MLP neurons of a small language model. Each row is named by its layer, matrix (up: input weights) and neuron, and shows model dimensions 16-111. Each number is 128 + 24 x the weight over its row's rms, rounded and kept within 0 to 255. Numbers have three digits each.
A block is one neuron, or neurons of one layer that tend to fire together. After each block is what it responds to, as a language model described it from the Wikipedia text at the highest values.

L2.up134:104145122142141102093134139107165141093151140088162111115118141109166169099144096146136137107116091133125120134115132145156124140110165157170130100145156131161143125146153107118090133131118108133128110161113168143155127097151120143154184145103132136116120115105123137113121142146130156134
L2.up327:158158099159132145098148134109126158155146126119127111175127131156124116108102138160116149142100106127118131103089142108133110121120109156118147129120131128125145130143134148104144125148098118128138121104105119152100139092142124099139135089148177115170168134099184110126108147114079111103
L2.up621:109115085130125169116168146144087168077077142124178121122111152140135147144090130171109122101127101136153065098125135127123135129134122123171182134126128136084109130092127115125113138094125107123091151121185147126122126110129132100114181148120123102132114123111159121094119154154170140111
L2.up681:097140107126074128147131119146142139119123138113080111168139128115151132133143100144095112145144124128158122109079154135190098120144128113164103140122157141179164112113133105135155109111075080140128128166153157171129112153124125100103139130172134160193105123104148184158147159163145101131
L2.up872:134137144143151148155137112110125115114111148100126096144120174128113119093145144140098167102129114120131134079124109144147124106132122101163148111115087115133117065160116075102103122113105069175138120192180141117150097125145116131178189133088116126136143142114132111127140139138109111151
L2.up1093:168113125125157106178172108147106134143179148122122119119105199138095139105119088123089141129127136122129103080102155142130105148122132118107141131112099127122191104141136119118096105121180108123146116130115138139108124143105140101126145115101150127143167124146157126142142210102089165137
L2.up1109:146106115119122112203111145132117141129155132143134101145131140147133135184115070117130139048152137125117142097105135180169124126100135119122126122087101157129116104143141093112120150147089103123110113147096108120132168130091149108150156154125154139151115131115155140121114170171095102101
L2.up1341:105125104119141103148134089109135158116107131138125117139135142145118146110106102121099105121131170106119118096120153159178108167119109087111132135066148124114107125116132127138118130128109128137102113153126173149169121154131123132128142152099146135149126113112144159134178158124118112121
Description: Ambiguous word-start pieces

L7.up440:154102121100142159148126140142166152148147134110118135135130135138133140092084122128126108070082125144136097132117133146123114140131112124153159147138155148126152104116125151135110091115137070157114132190153139167171099140115116129123141148098099132146137114126146128093164112102098153099
L7.up454:164131087112117114140137125156137192126167135159136153116165164115105162118173156073120097119105132128147158124111127137119150124088138111107115144133117139108135144113133087137105127062122134148151105138158134103158114112129146130109117170105115144116150091148130126105130067115132150138
L7.up1140:147093108103126127114113088130144124155143123136150148148147156143145152142120151129066133146142115133144077103127082113166094105117125086126120150120159107088181148093130085165103116117165142142117124150083152164146117106098119137110122185082126113145127118188141140118133154098095093117
L7.up1281:168116080146138156121106150128123115127149113142175123125136147120121195128102148124142080143142119137135121133110165145117140161122123081112114118086118120100101175134167109162155156113153099140079091152134080087086135152127172160125134134107134102162158114148106132097102163113137078121
L7.up1347:140067099116094127146111089134158136070134142094131139178111144122124131145146137092146146107122158131153110118132104165132153110120131065116114117115098142109134163137141091106128149105131059145128122152115116124142126102106115127120111145090131112147131119114146098134049125110134134116
L7.up1429:119117142120125117117128116158095137136135159127195137159153134114138144132116137123097122107143119106121106136096100104138117105146111126119158142093085189144180137074129111114093099123111112097150111140111135138110157181112087085145176101134138125134133123133167103123151118160154125116
L7.up1475:147098107121123148114124132158101136131140148130153131141161138104134118169102143162140104138112124106135122149139117153112078102136101156112071140085140146100160142116146093143087062076132150150139074109120143165114115134107140137108122113097139151120145112108119123088145101118122136120
L7.up1483:165119079151127125133146122132102141109139134192156089149136163120136176141106113112108103115130131095133094151119142115117183118129146081168110137121149145097111101080126072175126135105139092131134115163132114111163135104143118141112127115112157101146120120130144139120148141104135124154
Description: Ambiguous word-initial "a"

L6.up967:137106116106108166124117092155117128128131103153099131135133135149104150119118155125167132124107141137125096123109154136132135088125132152172118138111119115124113146114130115152121107112098137158138083138112134154140162092121131110150140124127151120127112120128097155151090089133140142084
Description: Mid-word subword pieces

L2.up145:133089121101142127088154129192166094149109080141114114121172157162114149145104093146130127110152112139097117085113126176138120139135102115130138121097104151106124153110140157146085071115140159142105087120104116111160137111113145098163149131148108102143133086123168149117154168148124132139
L2.up179:079137143102138140130126091135138106122109113143121134101186105096180115127168126116158118131121097102093123135093127183104126145088120150098120148122149166103135174092140141140097130118122152153105140141132133142109143133109127165135187126086139113099068099182117146111120119157157165120
L2.up525:151095109122125148088111129178099113126138118083231157117156137140133186077177137136131125116132104115142097139113161181079104137178105146157129131092128149133142120096110123152143087131116154080116153129124153081090140134115145142150159145097124161116124107171148162096157137112155105131
L2.up571:140119132135149144143137141157148105126103110167135110141155125104114123090122108125062107121142133129110108117107149155121143120113122172135139148127120167102114142117125104117141085130118172151176038115143121151097106109135133085179166179134134134143116128162158113123107131119086126115
L2.up674:125145094115138137141177185218130115146131122129151160112174158136148101118136130136109120119125106081115075132133106164137112084094103127164138125095094152102119087143150161128168093106130114142130093138126162119147127135115150108153135150133118132163091109128160109100116103144149155107
L2.up752:142160123141142133150125107152115142104166123155150102168139195146109141152114085127100107160125156182108126150113140173142155164144143089191088111117154144104114115123135129141126075119120137118113096117137114147125104132097118121108108144131169132118158101137115148107116159112094112132
L2.up967:119087080136085132129136098121136134122119160201155137155104174139099112107148137125109159126137102110117124114108128145127072132123131112186140104083105174135112128127142096115126123091096095171153108162066128116127150138104100128138157117152147117125147133097131211166153146120108101105
L2.up1310:127126132090145116076154135155113140107127110128178074100128130142119171132080142117103118109117116124123077097108128167137142136134147104117141130092121149103139074134153135116136117128056157126146113166118119128099161066156112147158121126131152128115121134140140113142128163123121115121
Description: Mid-word "in"/"vi" fragments

L7.up297:144145133133124114127132104135123159109158158141140099153177133121115121132121135142129133130157126165119130187112103130152127152103104080170099150112130117134122094132123107145179110137124134129141151119144118137126132106126166125134124134097109124091135147133092134114127119103093086110
L7.up312:152141129114126146115128109122130134111094147176130087118127092105161155142126110098117120145111180165099120147135102147203131120147159105151101144141127091127127138167123142130113107129154112158104114129108167111104076153113104141106118116124146056164156126125111147143137107106117143106
L7.up775:136139148118108126133117153109146154144142138148115121131117148106113139133152093131120157107140176130145143093142122124108089116133125070136129137142096124129116117123118119092116127109100111126145159151140125139135090119137109154141123096128156088127108140146126147131202060157107140123
L7.up986:161090096159147122145121119163085118110151153126154128153168140144146105112121120129132134168122176166077127131117132157207153138138197128147106109096122122092096093145108131138177153143128105165104154121143156115122114169095176110132130117133134124145148107135160122140112142143136132139
L7.up1019:161131181109141153169126104156153164134133146109109094147126154112125085120127163091100119111113156158139108123126135136164149128141134101167053127109175119125129070157130118119119113114090126158137115123133098089136106134145093148134130115112151138164107124152135186168144068114123139106
L7.up1157:140125101132119113141126110179141147134193135162109128165147111109108125117132147114145133107172179129104133088118139135166147142100115107099126114101103131120149098112138117119133156122086115119159146152163116094107152161120137148119212125124113133135178136118153161120135095110162115130
L7.up1509:144129131139092179144111170166101157145126115130146109139139153128145137141139120076112151133093182146119155132113144146157119135130129078128154120116068102169162100120147167112126141129069146147160156191125130148101100126108104158146171176138176083151134121116129148192158107122144125137
L7.up1534:168111155089115135137118117147132135123155110168107128147181114143099129124145124111149126143116123163119131113135108121159108111166136130096123118111130118167126169145118126131113149088107095143127095127082142133165113153163097146102120164159134110174137145137145148141160109123141154136
Description: Past-participle suffix pieces

L6.up84:143127129100119138109179114150106134140123129204152064092171176223150128099108126134073158118127134116124163131137139136114156126126144162118145124132108120140147125122104089135125099099117122130104136165113089121111169120140132142133154145117129162133136135135131120154115141117106135140
Description: Adverb-forming -ly endings

L2.up81:120117117111127111128110122129094123119155125128185118124122070124112118166142110148137143168137128133118107106080147128116073150114120110148094130127103129156181168089135145124126080154109135095139110133109156131146147126128142127119127147108137152140113105129115151109111117125116101112
L2.up107:138076119121121124113130168116103132139152138182115072150135139157115137089140163111089141131143130107131154103123121079162149131109141123090113122086098099145165116119110148123144122123123109163137128166063125186145113138115133143152107114124130086126156125124113113155138132119082141142
L2.up117:127157077111130130131148122110119116137142096196168096132164180145113153104128117128122125133140115127135069132113110155136111138117134119157108110104140144114151142106151107157130099125146088185113119161135146122109135107097139173129132124095112126108099085133146167152193183111146130096
L2.up365:149145151113131143118158117160135102114144112173129103113091153133113141101167117111136130131110136130116132119116177210113122091141123130128130152132115094123117115136125123128106102126104097158128112127047125124120121170136139100146149138118124119101119136129130172109170141098148146130
L2.up615:150141126111112108138138173130064105132173117167132095148120162150125113126101140153115153117089138124112136137136154186140144124154118134122116146094114155145137120150116136119151134143099132152131128110136149109132124170129131123151107138122145104138131127116094163139091131103113151116
L2.up1103:143141140110165124139153157103124135139150104172119053135189113115138159124137129145113120145122132131141075112118092170161113082105114132101108132113149172177117129107109134100095135108109135135122144157152154148155165145117131131136184120116117145152086125113086145134130123168139171125
L2.up1202:111123114129141114163144134135127125146152088126127124188139139165111150141152114119184137112141149184116137139098097149152097117134130181119110093118092137132135091124167106143132072119073059136131114123132115155148132112080150077120133123170170159137129095136170176122150154118129136097
L2.up1311:112124125131104105140109119157076124137143133166112152143167120167118136118117138147076136144087108136129134123120148174133115084123159130133126142072149144110142110173132138138087126107191117151127118183141175138110118124106102157173154101136092130086119130120124132152131158145114130130
Description: Often and word-ending pieces

L6.up313:141164146127139128146157136146196149137128131150130152113103151148126131074130116173122048162123159153141145097093159115162133141099146122098086135129134100115124153150141108153097145099120071150109129105123134170134143105161104156101118125124109118117121120128152110134146149145124158125
Description: Field separator after entry names

L7.up214:130137132164130145147125121133117137133138111177139110101147138122185138127146179141089118154155156127105145103121116132157130171118131114113110117090122153128129135131137117153121115115108117140102136111135120102095148153116112166114126173139120113114156110148107128139148146113089098137
L7.up632:136128139136129117094139181138117132101132106204145096145118137124131131069088138117095099148103119144108098135130140123127140101102145143118161123076133114148102121121113138115086147137131138150118120140109144175128136085144100140141151093136119105129188115121116148140124166119126122150
L7.up671:140117115137095104150101123155130127109159089123132109109148197129096125084134151131137116127107117113104107079108121116106096109078119123096143144065123131146123132127135153122150103114159158131073138151110147144108142169137151122095172138110101102131164112163113153128154152108119129145
L7.up1031:122146118134106098103123156138150150139103079114160118098118124109140138094153140130133122120112150129114143167134110135130125136111127148095125121144158170137120121111146171169124135132110137165113154173102162112119152103183146111149149136110159137117155110154137113103144116136125140118
L7.up1237:156148119107070136157142158155132128128107094109145156132098192157139122100120109115111136150138102162107128132148121144096122110121137111133161110085121137119118122146125125130153119082150106142095111165170159187129111129137113158118155130124078162131178139120148139130159148148120131108
L7.up1445:077090102117071158139130157119152127122175074136149112149155126128112181120102125150145126147111160153117115133126122160117080181128111110099151104127112154115090136118120175143118123094100125110093107174128122107144136117098104082147176109136115120189127093133129157130171169149132146102
L7.up1468:148145125152111136146145147158116142134121145163135126122138164145132116133117100138113114151113161137140131122125132114140142109072124122105136178089095143126131150102140113112119133125069146116096144129094121125105122109131138151133166179094131121114163127135138105101116171136112134165
L7.up1486:113136127111109129138119109150080132123131090121130116105156136134152183099106098133091104120124100138134155147121132148143150135143128145113155090140109111170098121130132097146071115134125136123151131133108181143113180135176111144112142119119141123116131107130069167120140115148081122158
Description: Split word-start of verbs

L7.up37:140159155129154171137116151106117127071158097117115131064118158093141147153142108124140123166148146122039117088111117131115101146101155124107132149060106132128130163135196134114120114141072125134133120117139113114131145128111113114157130154099127115149134113114101100108106171135114123127
L7.up307:166116126115132189087144192088109117077194118106149104106105162123110182144130108153145116118123168148088124133119103094090120127144152122122128109128129159124139144134142135155133113148132143160135097091142154135111128096120108144115147120140131110126142127139087134134162125110121134167
L7.up886:150184133102121150132142157120089150121145081165144116143205191123128163084116189152124135131106146126099114111132090091100095130098114125114108137113124151091102110127143118138139101120127136140133161119160151100104157139135128104089168117135134135099129109159123136094129148116133113137
L7.up913:149133123141121126165128110128157115074121106111139145145155147157125099110123133161123129131138169116114102106110076138159114121106117089121099129091121123103166091146142133164163084160126119144122093102136121137124152149130145104156145126097146133151120094153155143117107134105098183156
L7.up1007:136134093109156156137106114131107124147138117130129087112118131097119137121108109115118138102101174146112112156132117126137118144126148163107102131075109109100132122145159125156125129126120147129134121165125118113105132106154138111156137146128165088176176118103106141085180124105127151144
L7.up1070:168140133134121144193121136118099120104138149120143150114123120125165111148141095116131114148141179145101072113144142142132101136127124147125136166101105146101143168100140110136157125130120135133125083150144100184173127101129188097123150097131127169175104114126143112103144155191125144097
L7.up1295:099125150103126143152169131164147111117122100130100116110155132118136128127130107103142098116118129149084122130132133104106132139144150117103091118095114111131196097126145155139153097152134142167133144096153167104152127150113156077116129117148130118154138117113096136108161161142078181098
L7.up1423:106124123102155113174087162112125136133115083126105128145182103132146089138130119152101109125142125156118123079094092115130129123140126114127097151123155131134121103081140093100166102135101158110139123094130120146114150101148187121138104128121132164164101099136132127131146195095139125112
Description: Mid-word i-syllable fragments

L2.up193:094092142076138134096132155124166106128155127094096097125122131107129147139129132134109119093156143134143148155120127100114108145138125098114156137141155142133158090154156149132136127156131127106144125147159131155191157121100136156137146168100164126127095097118152122139134123103128089123
L2.up914:113072163125114123120078119097136157111166144118158097140179112113109149089109068105128125130067130142128150105136123193113131139093112161110130132125129117153184130137139111146154146118137094110146106146091127163175179158148147174159149168123169146107114129129167165140142123137105142137
L2.up946:104083179095051132127117121143140157106131132129118142115154133104139142124119108152137128086119108167137156127125084120116121164148118083114136152134114145158124133141143097149127130140106141141099120127082118121134130118117152117144107156139120113116126118125150118110161144161153130127
L2.up962:142094103083133106142175151164106175107113121117155116135103106092129128164086118143120127119127112135124105135108151141169089145183124126120109102125108121139120120133138114125141102109118122143105098130043115126152150139118108116142160142145145120102094099134161132097150155123133152132
L2.up1011:136163142119147142167169104162113134140149116174145118186168130179156134145132115132143120157137109108103154113104090157145121137140105098146120115139133139146126138125171133138098099150122108117107110131132119135088108139110158117142104116135135124134141087145121153132126098147106126127
L2.up1068:094128096149141135189132165123082161107093133139163125080092134112157123120124091113105109113122110127119106102109126150125092089125131118164103123138113124126123111131159120116114058131128114168138073136131131170103143114098140151159145148097137106098124094128108099152155178131136122137
L2.up1175:123113130121099125166140142133112143128098118112100125145124096096130156082105111140160112126132118161114101062088077107134127116123144106181109118144113135112118142108130130128113139093140144121145114131135137150135184137136169112143126148198125135129124099150105093147108144201133128098
L2.up1516:074121124086160148134143177160135121149128124126139110132143143115148137134119117142128122115107117115149143125118104189128137145105090106138151122157127091179120148155170153129142099155127116125128086135132094174159138165118135086173163160130147130111095096121170128096091128160085138131
Description: Mid-word subword fragments

L7.up117:075134121127125169136098155128163180092147162113150117130147104138164080104151131066095132131128146110072117108073094148113151097152128066124133122124071135149143148114124131110131124123143118095104150098114101122120101104133121098146129129130141108082117135123096129104079066139147134100
L7.up126:106142139137135168172143118086097132136125132140146066130154144110137145105115135107063134123113121132146118130109110161158120110127139063128095127117148096167125121112149124124149137112124089142134126149179116148135142110128131111120217163128154089162101119112142136130137140130165151111
L7.up432:110128106146109142130122170137142125089128106127130091129143132112136144103114125112119124121098130136131174107109114115138121143132114107116155089126121161142140072122117136130121119098128112110113133191094158152139100122150169094170151123163160141141118124108148140115111096107119120106
L7.up708:128126111117145178135153148124104131085151142152154147119123113127153103094166130104130122171144129123093104159117116131134115132146136164131136120116117162152108166143132144201094136120111122130097116118142153145125111157120139133096120125139132154144121118130081105169174096110109132128
L7.up887:131136078089127123118128161125121134137136125164159115159096114159126180127154133164122108138124134103109128112094093084151106136171164125181135127109131119129121116142146115107116131130113145122121119160129118110093144132129110096127115175147149098144158068122115127188101150154115119115
L7.up941:078106091135142181093169118122091126115113138117168112156147132145146130100125151112124130101129132110106132100122113130158101156155140148163121141119117121141115144142114122114122127146053119111100145129130137139112112132114154110126172153165161136139162125137135150101118152125126113117
L7.up1290:102122125135088166170197147126143164107137136197114159097139086133131091111075142115121139130143105119127106080119104124162129127127152094162124109121059151094109116130126135144118136087124139116090120152152106136141167056082133104100102146109172108124138132139177129170192124157103135112
L7.up1532:098124101130149195100163144127097076090132138143176118132107185123156160146135122144120070089130161120130114117113149101154088102135121096113091116113140111100106172156132096149105115110121120147083179119126152151141119155097137153117127144136138131142152125147117129143133151119117139126
Description: Before date or census references

L7.up814:132107086088152130110107171141125137139147108117158131160115127125093161139105117157102085158140113143128096120108143140131121118122137136138099118128107127140131068125138076167146109122129113162132120176146162140152125085113099102158125131123161174155105117142166113137139135126128131132
L7.up1009:169127113134136173156133127110131107145140129155117081148158156140132163112097063117127121148083122129096114132116165157099141114095135140124107130065108141131135097115135123140151115100121095121130137127072113154129105125123144115143121124178133152127125132129101182117137148148116120117
L7.up1056:112159136099097134158126131110125152168131156120145127152139105110159129082125160060141124106103128099104106095128099176133121124138177093138157116144127152162117119141136101106106116151089136145145094130136145156137130061142107115184145125145166161166124122118104116154158119141143169120
L7.up1090:128134149168126116184125139175096127083121134141133131137123132161143110136121103120098135111109119143098098165124088139142151123134114123132069135119124104107126078104140144138127145158154127152139145103091126124125099132100138118090172197131120112131141093165142160093135138160148165089
L7.up1239:129120091095105126113127161150124119125138102112188143140113104162165159140137135119171152170092170134089081119129119141156125167136195128166112099117110126107126139129135115135128130122130129141130137111073114149150129116112121140144134153171130113137120087122148107143079149183114118099
L7.up1286:150115149108124152112171170134100111142142120150131158156142112167128104153117123141104113101115125127092111144104133115106120152123152137157118091132110132063120102104144091164141104127116094152139115105085161142148141141118145095187136125106130121074113117172134115113115079135107134146
L7.up1378:156106125125128126180130168135110118127117164136150127150122131133120159139083120115107115084094144151095109127135124160109125117132168141156086109129073128140077137111130090127131100118111127129139106092090082182181114162090133136160170135110146114142102112145150128154141084149123192138
L7.up1477:137134149137147113154108127121125154081125105122139122142100146150143156140122113161120132135121116159125090108122095140122108119127141110129094134128118129089168134098139084140133087116143155130168108129094121123101129112088165162089131150093107113107127076190092133124142148118158129140
Description: Mid-word second fragments

L6.up1086:100122150096116130192159079148145113128140151149138102138105115133162083129112149099128112120124177141134113118093117107102112112104146121156066127111075128158168131099137084154117125143109103122145099144130109122128143146131147175195115155135126118154128123145095140122125155135143120045
Description: Uppercase abbreviation letters

L2.up147:139154114151122117157145101166155160121111153163137122130168109104128127139155063134101094138115123197133132129120109104173085148099175110154131121134130109163182163099142115150142130101085136160138071132100151173147106137130101143138130142154122107166156127126133102147131157165115149134
L2.up448:097134144113102125103113129175150137112130148168116139130130149103155174121130081053146138128107152165125112106131137147122128134201135150182118140128146204160185122110126108133114104122099148152152116113103117122125105131137141145134097180145115118117145124146132123124124137115127139138
L2.up802:120136133132110077097137144112139098121126130118149106156175122120151131117144117112142123115119116135110115096117107119105140142077143085141099132150152162117108116057159117128125141066152118141131110059073143148115121152122154147153170148151142161135168135127110108139128134129124134101
L2.up855:124063100138124135122092113145161142105138141109188135142150112088122143158120098107110146118122135172121095092118118116122122132123113143153098114132136107158155193106124102143112079118153150132150058114120129120142111140120123152142148159137119125152121109129098100093110138096170176121
L2.up1181:091086127076111116167137133132173113145135088149120140144128095139108118148078086119134120095137105139136134101114137099149140094088148115149095116086099113160173112124129152124123141133107147117119125147147139156185144176111092131137133154131123147161079107102124141179133171093126121156
L2.up1183:081126082128130140167114118104142129108132131118146134141120078120118150146132097126177129107118134159131068143130109100112118093124118175149114147125162115143115179074146137119147131141121129120130111148149075144167179131121133112110143088165146112168096109111082105119125140117144172130
L2.up1193:125057114131070118159140121122165124119168157141143138178118124126125177102150114122095108130093200142148156101131130150143132148151146123121064151134123172116097132109129127144131111135148124139132083130134132143134112118118107106147122126143194133181140119116115107104094168117106118070
L2.up1247:129093110142094186141122135148119140121141139127163147141113118190117157147152135111121108134088137111119109156099138101124127148078130096120112112148136130125178163105109107129127074129123108108138108139116121107142129144112112144144142143114187106199153114123106119135146151128085150134
Description: Country codes and determiners

L7.up193:107137110133125188100138099129143157122147117174118117143165126119152172125135100150111134116134104116109128123127100118127078129117144137123122106108108128105166126128107127119114142123121106157082131138115139128095087135161153150144119194143148115110152137150174125093166129116147094132
L7.up300:149129111131129120134182126157118104118174140130152093181149157119100172139127118132122116079117135119146085141133114116182120127165168162132133096107089118114107132109138137086120132113126129165133102178085128138105140105082123136135148111129132043161146111133101132099162136110117161142
L7.up412:139093087129125170169148135146127132095141120162183113142121165122090178154148118158115119116131109134138149149103129150117096136098155157123153080139116083122138134069154100131126138110128152135108176184136160144080136125079097111094126153096144119131138121139113112135133130137136093123
L7.up573:137111091156114144117167148144111129134165135158134127142134154116133162151144101138109126091121148124121102078126138121158136139106140141111094106102124115120143129103126102119137113117134128093119171099079135111149122154104105128124157136148143108112106117150138102132157174124116118073
L7.up808:135108109090120134134113146121128149152170103130133133105132129137150152147136115133114112118131133109140107140122092128128074126152119155100085112094082127137114160098158130148152133104167143125154100172141115151107156138123149159119119160077162123137129124131151142098082133110164122109
L7.up1127:175074134107153126122133141139091141106172125092164122089136111147123101112140118147136101097121115127139114117143144154127144110118150129135091108123115142105168126118109121103134128134131151108154129128110100158149128117088127132122154113091136100152134113151126096125110121097093148067
L7.up1452:129069098134114117158160134125111134117173119171139129107158164153141194112151111148127124138137171117138130137131116147143139158121097132130135095131104148109142135082144078174112121138097075155096112120113117158171120157075107139113145127100129121172091130186102143117120115127119149094
L7.up1504:123134100128143124117143112145114156099170155151134153140152139177107163083175116128129118115154107125135087102118152171118108142172113174148139132096107192136135139114122120144119096146143104143137100103091149136111126169082121161138147146072123122108136097188150123113164128120131181110
Description: Odd word-piece splits

L2.up54:109108175133109167111150149143143093121113136166165116140114140118102126123123134091099067155116135135059140130137094116128123109158160062149111123121104123100100135131141113150124120091096127133141086124082164174180119087148097154129119153128154121152140137139095191148139112165113138137
L2.up219:147154137107169127144170107138098116113133122148115128144132089139107129130116108121155099142148138163125129115086107159141162157100175079175108100137043150129126163121153108122137131145138106106123090062123172119163112093122138119115126170136131132122164111152123154126129164184093167138
L2.up550:143105138141105162118161129139109101102123151128179117121098142101153095158150122122096137126104154143081117121141078160160119142157182123122124101130092123088116148153122142129142152118139141138096164097150134125148109142132080152116122131104143120073162136141129177138094098160103109145
L2.up887:144128175141132128133140130157156128148147147138100121112125118102096104092131129125089122131098132122130107090101157123111110132106183115148122131099126134183194132118101099118074138101121112134106127140145157109132132133116104168129132152128135136118113131103116164171118146129089120112
L2.up973:154167147150128187115138122105096102092133137161137088126135128121192140142130138101063124150098158145081132134125109127116129138153172134125148144144122125075113125148148094141138138120131098161135133116183162115091100150153135140125116096134149126135156140139135181212148123123110085119
L2.up1177:128108070101105115130155142210108132108158144113156116135139131144108117134124108138139148143130152127081144125128088182136117128137130115137110131114129138151125106112108141134179118122122144116124099120110126103162119149078148159157139102186124110115094132153138151077108102140104129131
L2.up1319:105116100122115145178126075123131143104098120146156143143158171157139128106164139112130123110107115166080092127125134124163098131103147153189155126128125124106168146143129078120140129085141109147148111152131122130135146106109111161169136146159106137104127112157068151165139112147125123105
L2.up1460:135138115123080123175181162120093163131144132132140092179089082130130162157139127140110153092134156126125131162114074145124146159118184110119131138139068093120135122128135145123140130111131129155128100079134153137154138139119133174146144158126161129122079130186144132134091130160150128144
Description: Predictable word completions

L6.up693:103108127118101148126122159119097102075169048094107147167142174181158177148138120140134140133131149204107135166149121136122096133147125133109087104110103138079137095107123154161141120087101123107113110117105128098164132130134115133166103132129150136146182144121130137111155122121124147089
Description: Subject before verb

L2.up161:117099116106154169133181113175130123127113084146108126116158090090098171110124153120133146103131126125098097066118138127127082143148142082158150098094132178099139095119161094120103145065127135113097138121125102132141169117108117080129165105144139106131130132138167138133116106121110112087
L2.up198:109104096122103161109117117163124119081153073147110158157136149144113119137159168168119120126147161111128095134121122114134085166145135149134129080134145103131184104073101074145105128118121135123146147154149138143149171123137153171139099105143123069120112125155124132165153100138134148144
L2.up331:061096044096137171163113094137134100137151078127106137134095141099107172108138146118110098123147143162141116151124154123148106113149140151132088120161162111151128156111128102164141092139113114139147118142145128142118169122063164134154138119137128112158126109110116147150160158110141166108
L2.up443:085123094079125148143124101126123160106140121146128107128161111115091129133176122054089111070113178100137094111114094131124151168102132125130150127136129127114132123124157090165122146139138105148128136127099127162117160103129166151147108136139179136148135112130160138110146101123105170133
L2.up866:077082089137153127176142093118146137135145078135129131146155160115127166126169095123141109119123099099160117093094161140122118130115100132188131093137146159128185154116123107112127089114132114127142098093106118151095122112048133147135152118105112115116136130129141117137136150098128109079
L2.up921:100107103128144168135144114119084127099157088134136087111146162091107178145122111128129108096137103114144115118112164124144097121153120098179101091148150172150178146099127094129112116121137121164153145144129107112118129115111105156143156136093124136149122118152120141133178112110134151107
L2.up1154:134097139114141104154131148096119177058167134192123129142171113109136181116114145123093129139122105108114068104116116105139114139166133113139129118128139116160153143097105076115100106153096149114125147098142137104141128098134116138131155107122186101134125127182082130127161119124104135110
L2.up1462:102114109122152147116137106124129142134164075133133144152144132129135156141150125140129128112150152125112104075118138117109089117157112110138141116102109146084164159095128113157129155112141157101114127159097111162165097099079095114146119148116123084116154096190095087104128137137177176143
Description: Compass names, word fragments

L6.up96:144140128123112177140178114150173141090136135115150144161171164144162125091098124146103149116106159161029132128095115172153149107106143166183156096101115147158150123131129142101110135140124140128113131087152108084125134133148093145135108109148139114110131120127132183174107110118116165119
Description: Mid-word "d" fragments